{
  "num_hidden_layers": 14,
  "hidden_size": 384,
  "num_attention_heads": 4,
  "num_key_value_heads": 4,
  "head_dim": 64,
  "intermediate_size": 1536,
  "vocab_size": 32768,
  "hidden_act": "tanh_gelu",
  "norm": "layernorm",
  "norm_place": "pre",
  "norm_eps": 1e-05,
  "positions": "rope",
  "rope_theta": 1000000.0,
  "rope_fraction": 0.5,
  "qk_norm": false,
  "attn_scale": 0.125,
  "bias": "none",
  "tie_word_embeddings": false,
  "parallel_block": true,
  "init": "normal",
  "init_std_qkv": 0.0326,
  "init_std_o": 0.0,
  "init_std_up": 0.0326,
  "init_std_down": 0.0,
  "optimizer": "adam_atan2",
  "learning_rate": 0.00066,
  "lr_mult_up": 1.19,
  "beta1": 0.95,
  "beta2": 0.99,
  "lr_head": 0.00573,
  "max_grad_norm": 0.5,
  "warmup_steps": 223,
  "schedule": "wsd",
  "decay_fraction": 0.586,
  "decay_shape": "linear",
  "final_lr_fraction": 0.1,
  "batch_tokens": [32768, 65536],
  "max_seq_len": 512,
  "doc_mask": false,
  "train_tokens": 344500000,
  "max_steps": 7565,
  "dataset": "wikipedia_en"
}
MLP neurons of a small language model. Each row is named by its layer, matrix (up: input weights; down: output weights) and neuron, and shows model dimensions 208-335. Each number is 50 + 10 x the weight over its row's rms, rounded and kept within 0 to 99.
Before each neuron's rows, "fires on" lists the tokens most often at its 100 highest values on Wikipedia text that the model never trained on. A number after a token or word is its count.

fires on: " of" 53, "–" 8, " -" 7, " –" 7, "19" 6
L6.up790:50 64 46 63 52 59 54 67 45 57 57 64 45 81 54 65 59 42 39 53 51 47 45 51 47 45 49 30 73 61 50 44 57 43 54 56 38 55 40 50 59 62 42 43 40 54 47 37 52 54 36 59 36 68 60 31 58 44 30 64 64 38 47 36 56 27 49 39 55 59 49 29 52 48 57 39 47 46 58 52 37 53 64 50 53 57 46 36 50 25 58 40 50 46 55 50 67 62 69 54 41 50 39 40 45 27 38 55 65 53 51 53 61 47 52 50 55 63 48 56 59 44 56 46 43 21 72 28
L6.down790:54 63 33 62 57 43 48 39 56 58 46 40 71 42 37 51 59 48 43 52 38 62 63 43 55 60 58 45 43 36 55 44 56 58 53 55 44 51 61 57 41 69 67 58 41 58 78 56 57 68 46 50 36 49 51 35 57 47 40 46 53 52 56 53 50 38 50 47 53 55 47 61 70 50 45 43 42 50 62 29 37 37 38 66 47 69 45 60 36 50 66 60 49 44 52 37 48 53 59 48 30 66 40 62 39 54 52 42 47 60 61 45 51 44 63 43 43 47 30 62 49 64 46 69 41 59 41 36

fires on: "th" 26, " D" 10, " of" 8, " United" 7, " by" 6
L6.up740:54 64 46 63 39 58 47 53 44 62 50 46 54 56 47 50 58 32 61 63 60 50 60 50 24 38 61 37 68 55 54 35 53 42 63 48 35 38 39 44 40 54 61 53 39 43 40 27 41 47 64 37 40 46 52 39 76 52 27 46 62 57 63 48 57 31 57 44 43 56 30 39 52 44 62 57 61 70 55 65 42 40 42 72 44 50 64 27 64 43 60 35 25 41 51 35 48 56 47 53 46 32 50 73 61 36 42 48 47 52 63 58 39 62 47 52 54 47 56 61 46 45 44 51 53 53 60 69
L6.down740:31 47 52 58 58 62 67 50 48 56 55 46 38 62 49 48 56 41 67 35 27 64 86 33 55 54 60 47 56 46 44 59 59 41 39 43 59 53 46 49 62 50 73 57 51 45 61 48 52 58 46 63 54 50 46 48 60 47 49 49 33 62 67 42 72 52 52 53 41 46 53 51 48 56 51 50 50 42 57 59 47 49 76 42 34 56 53 34 50 48 41 63 26 44 56 43 43 46 47 55 53 55 34 41 49 54 46 56 51 46 36 49 47 70 61 56 53 40 49 39 63 61 61 42 48 67 44 61

fires on: " and" 45, "," 18, " \"" 18, " " 4, " '" 4
L5.up600:40 53 50 54 62 44 46 56 44 56 41 53 39 46 25 43 44 47 44 52 57 40 47 42 53 50 53 50 40 42 37 56 47 44 59 51 31 43 42 31 49 48 56 35 46 50 50 44 43 53 50 36 41 52 39 44 64 67 33 36 57 73 65 68 50 60 42 48 52 67 34 53 51 54 53 59 70 54 56 45 46 41 54 49 67 59 50 39 45 48 67 40 41 47 60 66 43 48 41 38 33 54 39 42 47 32 55 57 61 50 46 54 40 44 44 41 20 47 56 36 61 38 51 58 37 24 34 53
L5.down600:32 50 50 55 35 39 51 24 55 47 39 48 52 66 45 61 34 50 34 41 58 52 32 41 69 49 47 39 43 42 58 39 48 50 47 53 43 43 34 53 29 45 60 43 46 74 37 49 50 41 50 44 51 65 43 42 68 57 52 46 43 46 57 52 37 70 41 57 57 55 45 66 48 55 59 47 45 48 56 48 57 46 58 64 36 43 49 56 54 56 54 64 44 40 48 52 52 55 55 57 60 49 66 38 41 35 46 35 47 50 57 59 47 52 41 48 36 61 60 47 45 27 52 53 55 58 39 53

fires on: "00" 24, "80" 18, "10" 16, "60" 11, "50" 8
L3.up792:42 46 40 46 59 51 58 57 51 61 56 47 40 58 51 42 53 38 53 34 60 36 45 52 47 42 61 48 63 68 37 37 38 59 45 61 58 59 36 55 54 46 50 54 23 45 52 49 45 55 47 51 53 87 46 58 52 37 34 51 62 62 35 56 66 53 33 54 37 34 63 59 47 59 49 54 39 66 53 36 51 47 49 66 67 57 31 39 54 57 53 54 55 42 76 30 52 50 60 63 45 72 59 61 40 55 52 52 62 28 46 60 63 62 40 39 51 56 53 36 47 48 54 72 54 34 56 57
L3.down792:35 59 53 47 56 40 48 50 54 59 39 48 61 69 42 41 54 48 65 54 65 45 69 65 51 62 34 54 50 61 43 53 50 35 39 57 53 49 52 61 44 65 47 58 52 50 58 44 67 39 25 52 42 37 52 43 41 57 51 49 30 51 58 32 63 45 60 51 55 43 36 76 56 48 41 41 41 49 70 45 46 37 50 54 44 45 52 40 67 35 54 48 58 74 47 56 38 39 57 50 44 68 41 45 59 57 45 53 48 60 27 51 40 45 50 53 58 52 49 38 68 43 32 51 40 51 41 70

fires on: "===" 51, " |" 16, " more" 9, " on" 5, ":" 4
L3.up449:54 42 54 51 43 43 55 53 57 56 50 53 37 47 19 44 47 43 40 59 52 22 32 30 35 41 58 54 63 48 62 50 62 38 65 67 51 68 38 59 30 47 50 29 55 51 57 51 56 55 53 27 36 50 58 48 50 62 36 62 56 43 48 57 56 45 50 38 61 49 58 43 48 41 44 37 48 57 50 57 48 58 46 56 35 44 40 47 46 48 65 56 27 62 50 56 42 57 51 43 26 52 36 49 39 51 48 50 70 64 63 50 84 37 49 46 35 54 72 42 52 53 51 42 48 58 48 49
L3.down449:49 53 50 32 66 42 63 49 45 48 53 43 57 36 58 40 48 43 65 48 38 75 62 63 68 53 36 47 34 55 38 55 40 62 32 41 59 45 59 54 78 46 47 62 39 51 42 62 46 43 30 59 54 57 44 49 63 24 65 48 38 47 52 40 51 65 42 54 34 43 40 58 55 64 50 50 50 43 52 51 59 37 48 45 61 51 62 53 45 49 39 44 51 30 39 34 36 34 46 53 62 57 61 56 41 59 49 47 34 61 43 44 37 49 77 42 53 44 28 56 59 64 58 61 46 38 49 65

fires on: " and" 48, "," 29, " of" 16
L3.up1427:29 58 60 50 50 57 48 62 56 43 58 61 28 54 43 51 55 41 53 54 49 50 55 57 57 49 57 51 70 73 58 18 58 44 53 48 46 36 39 46 38 50 43 55 23 66 41 36 44 48 64 49 53 48 48 37 59 55 50 62 65 50 37 56 63 54 56 38 45 30 53 52 48 56 50 35 29 67 51 61 63 29 47 60 59 53 60 34 62 34 44 28 40 51 46 68 49 49 70 41 45 48 42 61 68 44 73 45 40 41 55 48 40 70 49 45 53 60 56 49 46 47 51 67 40 42 60 48
L3.down1427:69 44 57 64 49 41 54 70 63 51 50 48 51 55 42 54 67 35 43 52 56 48 48 59 45 47 63 48 47 45 61 49 33 49 52 47 58 44 35 55 69 55 46 59 59 46 59 63 72 58 45 46 48 42 36 35 43 49 48 53 62 34 38 42 46 46 49 44 47 58 68 41 52 46 68 52 61 48 51 51 33 60 53 53 45 49 49 52 54 29 44 57 54 64 62 56 57 50 52 46 52 48 50 57 34 45 39 29 53 62 59 37 46 43 58 47 51 38 65 49 41 68 48 55 37 79 52 51

fires on: " p" 25, " two" 14, "p" 6, "A" 6, " three" 6
L3.up434:64 43 50 47 56 66 51 62 55 54 58 67 45 50 47 38 47 45 45 57 53 54 46 55 62 35 64 40 53 67 70 36 54 66 41 58 49 41 57 56 34 42 43 44 38 54 43 20 54 56 64 57 48 48 49 37 56 59 24 57 47 35 54 60 62 47 49 36 55 61 59 53 36 54 53 48 39 54 60 29 61 40 57 63 45 54 54 47 55 41 45 56 55 59 47 61 25 50 67 40 58 53 36 43 50 37 49 46 73 53 47 56 61 56 38 56 49 51 61 51 60 52 32 55 30 45 69 34
L3.down434:54 59 55 52 41 54 54 68 63 54 42 58 37 37 39 53 62 49 36 55 66 46 57 71 48 50 62 67 55 56 47 45 49 46 49 44 49 50 58 35 54 51 58 56 52 37 45 23 46 37 42 56 36 49 45 50 60 39 47 48 60 52 61 63 52 43 46 52 54 48 64 42 51 35 62 63 46 70 63 62 44 42 61 42 37 55 54 51 47 41 61 34 51 74 50 44 30 59 41 48 56 53 38 55 78 50 68 49 57 47 55 40 58 60 28 43 39 64 52 46 40 34 57 46 73 47 48 59

fires on: " p" 60, "p" 27, " –" 5
L3.up132:57 59 49 54 51 47 51 68 56 49 54 51 52 57 47 59 49 45 47 49 69 38 48 60 71 35 59 43 39 72 78 55 49 63 49 53 50 36 48 46 38 76 31 48 49 52 52 20 42 55 55 61 43 46 62 42 67 46 53 56 63 51 51 74 60 41 47 35 51 56 58 36 53 58 48 43 47 63 54 48 44 49 46 49 43 45 49 43 50 36 55 40 29 61 35 50 45 54 62 54 57 52 53 41 60 23 57 45 43 34 47 46 51 65 47 31 53 62 36 58 44 50 43 48 41 44 64 37
L3.down132:56 52 52 41 35 56 53 64 58 37 43 69 53 55 36 39 63 56 45 56 54 43 47 56 60 56 64 49 44 59 56 50 42 49 31 55 46 42 50 48 49 49 46 61 60 36 60 48 55 54 46 42 40 40 53 51 49 48 55 52 51 53 61 50 46 29 38 69 63 46 35 47 56 46 42 55 42 44 67 64 45 54 44 50 54 48 57 76 62 51 49 55 47 74 50 52 46 32 62 61 43 53 38 47 40 40 42 39 43 61 34 27 63 32 29 34 52 75 46 55 52 40 54 35 31 63 39 42

fires on: "|" 32, ":" 17, " =\n\n" 17, " |" 7
L3.up734:46 30 44 45 44 56 49 45 69 32 59 50 36 42 43 58 48 41 33 46 47 27 45 40 44 49 64 51 57 54 52 36 32 51 57 53 57 54 53 70 47 44 36 43 31 51 50 49 37 60 63 52 51 61 46 49 40 52 39 52 61 58 33 50 44 67 55 55 66 67 72 50 45 33 58 64 43 51 62 48 56 42 53 69 51 58 52 54 50 46 57 51 44 52 53 58 53 47 48 51 65 65 58 55 60 58 42 48 59 67 52 50 69 65 42 44 45 55 62 61 50 49 51 47 43 22 51 35
L3.down734:53 46 65 62 58 51 59 57 59 44 57 45 52 41 39 53 46 56 53 49 37 42 30 62 62 35 45 43 49 48 47 40 60 50 55 41 47 46 57 48 51 49 52 54 55 48 59 52 58 50 26 44 44 55 47 50 60 41 64 46 47 33 66 35 43 36 69 50 53 57 55 54 76 45 43 42 49 51 48 61 64 50 51 43 44 33 50 46 29 37 41 54 63 35 57 51 44 26 45 44 65 71 67 49 41 60 54 46 53 53 39 38 49 63 90 56 56 48 47 37 47 71 64 74 45 62 41 50

fires on: " the" 27, " and" 13, " in" 9, "'s" 8, " War" 5, "," 5
L6.up1031:46 45 60 48 52 61 48 54 38 62 62 50 49 60 50 45 46 37 48 63 48 39 65 34 37 30 43 52 51 47 72 55 51 40 52 47 39 57 38 55 30 40 43 52 35 45 35 52 56 45 60 46 40 57 46 50 63 59 29 43 50 58 51 75 55 48 45 54 47 46 52 39 46 53 60 49 47 68 71 36 48 37 33 35 52 59 48 41 63 44 49 52 43 22 41 51 43 60 46 43 28 52 38 60 43 49 49 60 43 30 46 46 56 47 50 51 25 59 57 42 66 42 41 60 38 58 60 62
L6.down1031:60 53 52 46 60 61 41 35 49 45 54 64 58 43 47 44 49 54 38 34 67 57 56 31 55 29 47 52 49 45 43 48 48 55 48 66 60 43 51 42 56 47 58 58 54 65 44 42 47 49 46 47 63 45 61 62 53 61 51 43 79 59 33 45 51 55 62 46 47 44 48 50 53 61 44 32 44 60 52 47 44 53 40 58 49 37 48 42 49 45 42 42 51 40 44 65 61 55 44 53 42 62 53 45 58 52 38 54 47 47 67 52 33 57 38 46 32 33 45 34 61 56 46 44 53 36 57 66

fires on: "." 32, "ind" 12, " And" 9, " of" 6
L3.up551:43 49 33 51 50 67 52 42 43 54 54 51 58 68 54 56 45 59 29 55 71 46 51 43 45 55 41 26 49 35 56 53 50 40 44 42 43 64 42 54 51 50 47 43 64 35 51 55 45 52 60 65 54 38 58 57 49 68 53 52 46 59 65 43 56 55 51 31 56 56 53 56 24 41 57 48 38 41 60 52 51 31 48 66 63 49 58 51 50 49 52 52 43 59 50 71 47 55 42 44 58 71 40 33 51 38 56 67 43 45 58 72 59 70 49 65 51 65 72 51 25 46 62 39 52 46 40 61
L3.down551:44 50 54 68 37 61 64 62 54 45 41 52 61 28 56 58 55 50 42 47 42 32 44 26 31 54 54 42 49 53 42 59 48 59 60 57 78 43 41 51 43 54 55 42 46 45 49 48 50 36 52 41 36 48 32 50 51 52 45 63 35 56 56 40 66 61 51 55 62 32 57 55 33 59 48 49 50 48 59 49 73 46 59 49 46 41 67 33 35 58 67 39 58 26 44 46 63 62 48 37 46 50 47 43 62 38 51 45 48 52 41 58 33 54 39 58 45 47 48 48 52 41 54 48 38 62 48 58

fires on: "." 51, " of" 17, " Washington" 5
L3.up1474:47 45 34 55 55 52 54 39 54 60 55 54 52 53 50 46 43 61 61 54 58 56 61 45 41 45 64 44 39 42 37 56 72 54 56 39 42 67 45 39 40 47 53 44 60 41 48 45 47 83 56 47 37 48 44 56 54 49 54 40 57 68 55 63 50 44 43 52 55 40 47 50 46 46 56 70 64 35 65 50 52 27 48 82 51 51 46 45 49 56 49 40 40 49 38 64 51 42 28 44 35 70 46 47 50 41 57 56 46 51 65 45 55 49 53 63 58 40 57 53 39 46 51 36 57 62 57 53
L3.down1474:53 60 55 28 46 25 56 73 50 56 36 65 52 43 41 42 42 54 47 47 52 38 43 51 52 62 46 52 42 47 56 35 42 61 55 57 72 46 36 51 69 45 48 50 36 55 38 65 53 31 49 40 64 34 43 64 51 59 48 54 67 41 45 35 39 73 47 36 45 54 35 41 58 48 43 42 52 37 50 50 71 57 53 41 51 55 62 54 49 44 42 61 44 48 68 51 71 51 50 43 55 52 46 49 64 48 61 22 35 49 54 33 51 54 43 59 36 39 46 38 57 31 54 47 52 51 57 45

fires on: " and" 31, "," 18, " or" 9, "/" 6, "." 6
L6.up1451:60 51 52 50 56 46 39 55 39 44 57 55 40 52 24 39 37 35 55 53 41 44 48 68 60 54 39 53 61 46 59 43 57 37 66 51 38 50 35 39 40 46 51 47 27 62 37 43 55 45 64 50 45 55 51 46 51 64 32 21 64 54 62 64 67 52 49 49 40 61 36 48 37 42 55 47 53 49 53 41 58 44 52 58 63 65 57 39 50 59 53 33 44 46 56 57 27 60 68 51 49 53 60 66 57 36 54 51 40 44 50 62 43 64 40 49 35 66 53 45 65 40 63 67 31 40 48 56
L6.down1451:42 35 59 48 51 49 51 50 55 43 46 52 43 58 56 59 53 44 58 37 35 51 45 50 60 52 47 53 42 56 48 56 52 66 48 57 47 53 59 40 52 51 56 56 22 67 54 29 63 35 61 53 70 46 52 51 46 26 43 42 53 48 48 37 42 69 50 62 42 50 70 75 57 47 52 31 49 50 49 55 56 62 63 45 37 45 40 47 49 46 38 46 40 53 54 50 44 54 47 62 45 45 84 55 46 36 49 58 36 47 63 51 42 48 48 55 64 66 55 47 59 61 60 71 42 52 58 66

fires on: "|" 33, " is" 19, "===" 9, "==" 9, ":" 5, " |" 5
L3.up1189:49 31 43 59 46 63 51 48 50 53 58 54 53 48 28 49 52 45 49 69 50 15 45 54 51 37 66 49 65 47 48 37 53 34 69 51 51 49 44 65 41 48 31 60 38 41 62 51 50 52 69 28 36 50 52 54 45 59 49 65 76 56 35 67 50 53 42 48 37 49 45 67 59 36 54 65 50 51 50 51 40 53 31 59 39 36 48 65 45 52 53 65 36 52 48 60 62 42 52 37 40 65 52 63 48 49 43 61 78 52 64 53 52 55 52 42 42 35 60 52 49 59 64 42 55 37 48 53
L3.down1189:54 48 60 62 58 56 64 61 45 44 37 43 61 45 45 35 47 55 50 46 34 53 40 57 51 60 39 47 40 53 38 50 56 59 61 33 55 52 71 51 53 57 53 58 54 52 54 56 83 51 34 50 52 52 53 42 46 37 53 55 47 44 63 45 44 59 60 57 46 47 66 62 49 73 40 44 45 47 45 38 59 32 55 51 51 43 51 49 43 37 37 52 50 55 49 57 56 30 52 59 48 56 61 46 52 47 52 41 48 69 41 49 54 49 80 46 70 59 35 28 38 78 60 69 43 65 49 58

fires on: "00" 18, "10" 8, "51" 8, "30" 7, "50" 6, "13" 5
L6.up1345:66 35 59 58 57 61 30 42 36 43 59 57 39 52 50 39 47 60 60 41 54 51 59 48 45 37 58 69 61 59 45 60 49 49 48 54 42 72 43 48 50 46 49 45 16 42 34 54 51 49 43 62 59 60 58 52 55 55 30 46 50 57 44 49 66 47 43 55 46 53 55 50 65 43 59 59 23 63 51 23 44 50 40 53 50 70 34 50 57 53 52 55 54 42 67 46 47 58 67 53 64 47 43 46 27 53 41 32 51 38 46 52 52 42 24 46 32 57 47 45 47 39 72 58 47 48 60 59
L6.down1345:53 31 47 59 80 51 57 39 47 47 35 39 48 52 53 49 42 56 68 40 58 46 55 63 52 47 35 63 53 49 45 55 44 43 55 52 39 74 58 48 56 69 43 47 52 46 47 52 58 53 49 47 71 42 58 39 42 49 42 60 34 58 49 55 61 37 50 62 33 54 47 46 59 60 47 68 32 40 43 42 55 31 59 43 51 50 49 48 61 64 53 24 45 46 55 39 43 47 52 68 56 67 56 41 43 41 50 47 59 47 37 37 34 48 35 47 49 38 39 40 73 34 74 43 38 38 46 63

fires on: " After" 11, " after" 11, " D" 10, " of" 8, " to" 6, " Despite" 4
L11.up951:49 73 45 42 51 56 39 58 61 59 41 47 38 66 47 50 62 44 56 53 42 51 51 42 32 40 58 47 53 42 56 65 54 41 44 63 28 49 51 32 60 64 38 52 30 51 50 37 48 60 40 55 69 58 56 51 66 32 41 51 56 54 68 46 40 41 54 67 31 57 56 35 57 71 54 58 55 61 38 59 55 43 48 49 36 64 60 31 55 35 67 53 43 67 64 39 43 53 29 38 41 45 35 47 47 41 46 59 37 42 65 46 59 52 48 39 55 42 75 47 52 55 48 57 53 44 62 42
L11.down951:54 41 60 48 36 57 37 53 36 44 55 61 44 49 47 48 52 42 36 61 40 34 45 42 43 69 54 42 47 33 38 37 58 51 47 40 59 44 57 74 58 35 60 51 46 40 63 51 73 52 72 62 41 46 49 53 42 63 51 49 56 43 35 56 62 58 49 37 63 48 69 52 54 31 48 55 50 34 66 35 57 73 50 46 37 64 56 51 46 30 50 33 65 48 24 43 46 52 42 36 38 49 56 41 58 46 48 35 47 44 45 46 28 49 59 57 54 51 44 41 35 65 42 51 46 66 41 42

fires on: ":" 40, " as" 26, " called" 7, " of" 6, "," 5
L5.up755:48 58 56 35 53 48 52 54 49 68 44 55 40 58 41 64 31 73 40 51 53 50 38 65 61 40 59 42 54 60 58 54 47 39 52 47 48 57 48 40 43 66 49 54 75 41 36 51 36 59 43 40 60 70 55 50 49 54 44 37 58 60 62 54 48 26 36 49 53 44 58 37 39 42 41 40 22 48 60 48 44 41 29 53 35 57 41 42 54 41 48 48 46 47 66 63 48 49 53 49 38 54 39 53 34 55 49 50 52 41 51 62 35 57 45 37 47 56 63 34 48 46 53 39 58 60 30 37
L5.down755:39 66 49 56 47 54 51 38 53 68 46 52 31 40 49 41 44 48 48 57 45 45 29 55 50 62 47 53 60 51 46 61 52 39 55 50 38 60 49 49 29 54 42 53 58 50 48 47 36 64 46 52 49 62 56 58 46 62 39 40 43 76 59 54 44 45 57 54 55 49 62 25 55 41 49 46 64 53 46 46 47 55 35 68 70 53 54 41 35 44 60 47 72 52 35 45 29 53 48 53 45 43 31 50 55 48 57 60 57 26 61 48 47 43 46 40 58 54 39 33 63 59 53 39 68 37 45 49

fires on: ";" 35, ":" 30, "." 12, " –" 8, "00" 7, " and" 4
L6.up456:58 40 54 37 54 40 26 61 44 40 50 59 31 48 31 42 43 39 45 48 50 33 50 67 44 53 40 49 58 58 53 55 59 39 66 71 50 53 50 49 37 46 51 33 38 51 41 45 62 44 42 54 56 50 66 47 42 34 48 39 60 49 35 70 66 35 55 41 59 50 57 59 44 50 44 57 28 48 62 67 37 40 37 51 55 60 49 40 45 36 58 41 51 49 52 44 46 60 49 61 65 55 50 56 52 57 48 53 47 30 49 63 42 58 41 56 32 72 41 49 33 44 69 73 49 50 41 51
L6.down456:54 52 55 46 57 54 49 45 50 61 67 44 48 40 54 58 49 39 72 38 62 59 46 53 43 58 60 41 57 54 50 68 54 55 61 53 51 52 57 29 31 57 42 64 45 45 49 46 41 49 52 47 26 62 50 58 48 32 68 56 45 44 58 57 40 50 59 47 64 42 49 47 68 37 49 50 46 42 64 38 66 46 64 53 49 37 54 45 54 43 50 56 42 40 43 54 48 34 55 43 59 30 67 46 65 47 40 47 37 44 70 59 62 52 46 57 43 50 47 56 68 44 50 48 48 42 51 31

fires on: " the" 36, " and" 27, "-f" 7, "," 5, "-" 5
L5.up165:50 58 56 57 47 58 37 53 53 28 39 49 45 64 37 51 50 38 39 55 58 32 45 43 60 38 47 50 50 46 52 41 40 45 58 48 37 44 50 35 38 63 60 49 54 55 45 39 57 47 79 51 39 42 43 41 64 79 33 58 50 59 54 44 53 56 40 72 39 46 44 48 53 53 49 42 55 61 50 29 43 30 41 60 55 61 49 50 72 47 46 37 27 49 44 59 31 53 59 49 40 50 48 62 57 48 53 45 58 51 69 48 47 38 47 52 35 52 54 53 58 44 45 55 44 62 33 43
L5.down165:50 49 54 62 42 63 52 55 60 48 41 54 50 53 41 53 56 38 37 55 57 36 38 54 42 48 46 35 61 44 65 40 62 47 56 57 43 38 40 59 18 49 56 60 58 44 45 49 52 68 44 55 40 64 62 43 47 40 49 45 66 58 42 54 61 33 53 48 58 53 64 53 45 48 61 37 61 37 50 61 37 48 52 44 54 53 70 50 53 34 39 74 42 54 45 51 54 59 55 53 46 52 62 45 32 46 43 55 57 60 56 42 52 35 32 31 27 42 45 39 53 65 68 56 51 59 37 59

fires on: "===" 52, "|" 19, "==" 14, " =\n\n" 7
L3.up431:51 48 60 41 50 61 52 49 47 44 58 60 34 51 30 64 55 51 45 49 41 21 51 49 51 67 48 51 50 39 52 46 44 37 65 42 57 46 32 61 48 72 39 56 34 48 60 48 43 47 48 47 52 70 46 50 51 52 28 52 48 54 47 65 40 47 49 49 49 51 52 47 32 32 47 47 29 48 49 23 38 61 46 47 58 63 37 46 51 52 56 61 50 48 45 29 38 45 48 56 36 89 39 58 61 46 50 51 54 59 49 49 39 70 46 64 41 64 49 62 41 57 54 46 57 38 42 44
L3.down431:55 52 64 55 56 57 58 55 40 49 55 48 48 43 39 45 41 48 55 60 33 53 29 70 79 61 23 47 42 62 43 51 49 57 66 40 56 49 69 54 62 57 64 54 48 56 55 57 48 55 50 58 39 57 58 44 60 38 50 56 60 45 52 42 52 47 58 69 64 54 51 68 57 52 46 45 55 49 34 52 44 56 61 54 57 50 47 52 53 55 47 52 55 33 51 53 53 24 46 47 64 69 75 47 37 60 29 24 66 64 43 23 36 72 70 50 56 42 35 36 52 64 65 59 54 45 38 51

fires on: " the" 80, " of" 5, " a" 5, "ast" 4
L6.up704:46 46 49 62 53 66 31 50 49 53 62 45 67 56 50 46 55 38 31 52 36 57 40 50 47 46 51 50 47 48 59 33 49 44 61 32 36 48 46 43 64 43 53 41 28 46 33 44 15 52 61 53 40 53 64 65 63 60 35 37 37 45 58 61 57 54 49 40 50 41 61 41 44 56 51 57 53 70 65 50 58 59 32 64 49 57 27 46 50 42 58 40 29 37 50 45 46 64 57 45 72 52 57 50 49 48 49 61 51 53 64 40 66 43 26 53 57 42 57 47 52 41 51 51 57 41 51 64
L6.down704:42 33 58 50 74 43 66 34 50 46 57 33 76 40 46 45 56 57 43 38 37 49 62 53 46 58 54 47 46 46 44 48 53 56 62 38 45 51 42 43 66 56 34 51 55 52 51 63 46 65 54 50 43 58 37 47 64 48 36 47 44 52 41 35 66 43 37 52 44 37 41 41 50 33 48 52 39 60 60 41 61 36 61 37 47 36 56 57 42 43 49 48 57 55 41 44 62 47 68 61 38 47 48 49 46 54 40 52 48 47 53 57 49 36 74 61 52 36 56 41 40 85 40 37 56 46 49 62

fires on: ":" 26, " as" 22, " known" 10, "it" 4, " in" 4
L6.up315:56 57 55 68 49 56 49 56 44 48 52 66 29 66 45 39 58 52 48 59 46 42 39 44 56 63 51 60 71 62 56 55 49 36 47 51 48 52 23 60 60 72 46 56 38 31 52 62 30 66 46 61 47 59 61 49 58 49 56 35 51 69 75 51 49 49 46 48 49 52 62 50 38 44 64 38 42 52 55 49 31 55 23 54 42 37 59 30 49 40 74 45 46 47 54 60 52 47 73 50 40 43 35 46 46 53 58 61 54 45 51 53 56 71 42 48 41 61 38 57 41 42 53 45 49 37 39 54
L6.down315:53 53 47 35 45 71 62 40 49 47 49 64 44 33 42 51 45 58 57 47 42 56 51 56 36 53 43 47 57 40 56 51 38 40 42 55 44 46 61 59 37 40 41 56 62 48 51 44 46 34 45 53 42 63 52 55 54 52 59 36 43 45 46 53 72 47 36 44 54 51 52 53 62 29 61 52 32 50 71 50 56 46 48 54 64 60 71 51 53 56 56 44 49 46 51 58 42 36 63 34 47 53 56 58 36 41 58 65 36 42 70 51 39 49 49 19 60 44 56 45 59 61 57 24 60 66 48 66

fires on: " |" 90, ":" 5, "|" 5
L3.up119:45 38 27 39 44 59 42 55 64 41 59 57 42 43 53 76 49 49 37 37 52 42 56 50 42 53 49 46 39 73 56 48 52 49 61 40 41 46 45 57 45 50 37 41 51 41 62 45 39 48 42 46 36 54 58 45 44 53 48 47 54 69 46 43 36 58 53 39 45 45 46 53 25 48 51 72 51 51 51 44 42 26 52 60 46 44 59 47 44 47 56 32 38 52 45 70 54 38 45 46 59 51 49 49 69 51 60 42 45 59 53 52 47 64 56 35 50 59 50 48 20 48 61 60 61 44 47 60
L3.down119:55 27 52 50 67 50 35 38 60 36 39 57 45 44 29 47 55 50 51 51 35 44 44 44 57 53 53 45 55 60 55 32 49 61 58 38 38 44 68 51 45 53 39 44 36 46 60 42 53 58 58 33 48 51 62 50 59 33 55 49 64 37 56 56 56 59 57 50 51 47 61 51 67 38 38 47 38 53 45 63 50 57 61 60 47 57 60 54 50 47 52 45 53 41 50 48 46 50 56 60 73 58 40 42 21 62 52 47 53 71 35 40 46 52 58 35 52 61 40 44 55 45 58 71 57 57 49 48

fires on: " and" 65, " or" 18, " to" 7, "/" 4
L5.up126:59 55 45 42 34 62 37 42 49 65 55 64 49 61 32 43 50 60 61 73 56 47 39 61 43 35 35 55 43 48 58 57 47 53 61 61 34 42 54 43 22 39 55 31 49 40 31 54 49 59 42 50 50 57 48 57 56 57 34 30 61 53 57 63 62 36 58 49 41 62 52 68 30 37 52 53 55 52 62 41 31 30 50 68 33 47 42 47 52 52 71 50 48 55 67 56 42 47 53 60 33 60 53 51 56 29 67 63 55 42 59 52 62 61 52 36 58 61 55 43 41 52 60 53 38 43 52 49
L5.down126:57 38 85 64 42 48 50 60 52 39 57 55 48 64 43 67 61 48 45 31 29 53 52 45 65 37 73 41 38 34 55 35 60 71 62 50 58 53 72 53 59 53 34 41 32 51 62 46 61 47 43 52 50 51 58 43 45 51 56 41 44 45 64 44 34 50 31 47 40 56 64 50 62 60 51 34 49 47 51 36 47 54 52 31 46 67 47 43 48 52 57 50 62 53 57 53 54 60 38 51 50 44 53 58 43 52 58 46 61 45 50 36 50 46 52 52 51 44 50 58 46 70 53 64 45 58 50 59

fires on: " August" 21, "l" 15, " V" 13, "ard" 4, "91" 4
L6.up972:39 45 35 47 56 68 40 57 54 43 41 54 40 45 51 48 43 51 59 40 67 51 64 44 25 46 36 28 57 50 30 52 54 65 55 50 41 58 44 41 46 47 41 52 53 42 47 48 64 58 34 64 51 57 49 63 76 48 57 49 52 62 78 49 44 34 57 23 56 40 51 54 55 63 50 57 46 59 47 58 37 45 51 53 50 54 53 50 70 32 52 28 54 50 64 45 36 72 46 56 50 74 41 51 55 37 57 59 40 51 52 70 50 56 44 56 51 47 56 59 45 35 55 47 38 45 62 62
L6.down972:66 61 52 40 56 44 59 50 52 54 52 40 58 43 59 66 45 32 56 37 47 64 46 41 40 65 54 39 59 47 46 48 37 73 54 38 56 38 64 38 61 36 46 59 61 47 44 52 51 46 43 44 54 52 48 64 43 44 47 58 71 38 45 36 50 54 40 37 60 61 44 49 44 50 66 74 56 34 42 60 48 43 46 57 58 52 51 47 46 43 67 52 30 61 55 34 56 59 55 40 38 34 59 53 45 53 57 32 62 47 56 43 58 62 51 52 47 35 47 44 37 41 71 42 61 50 38 43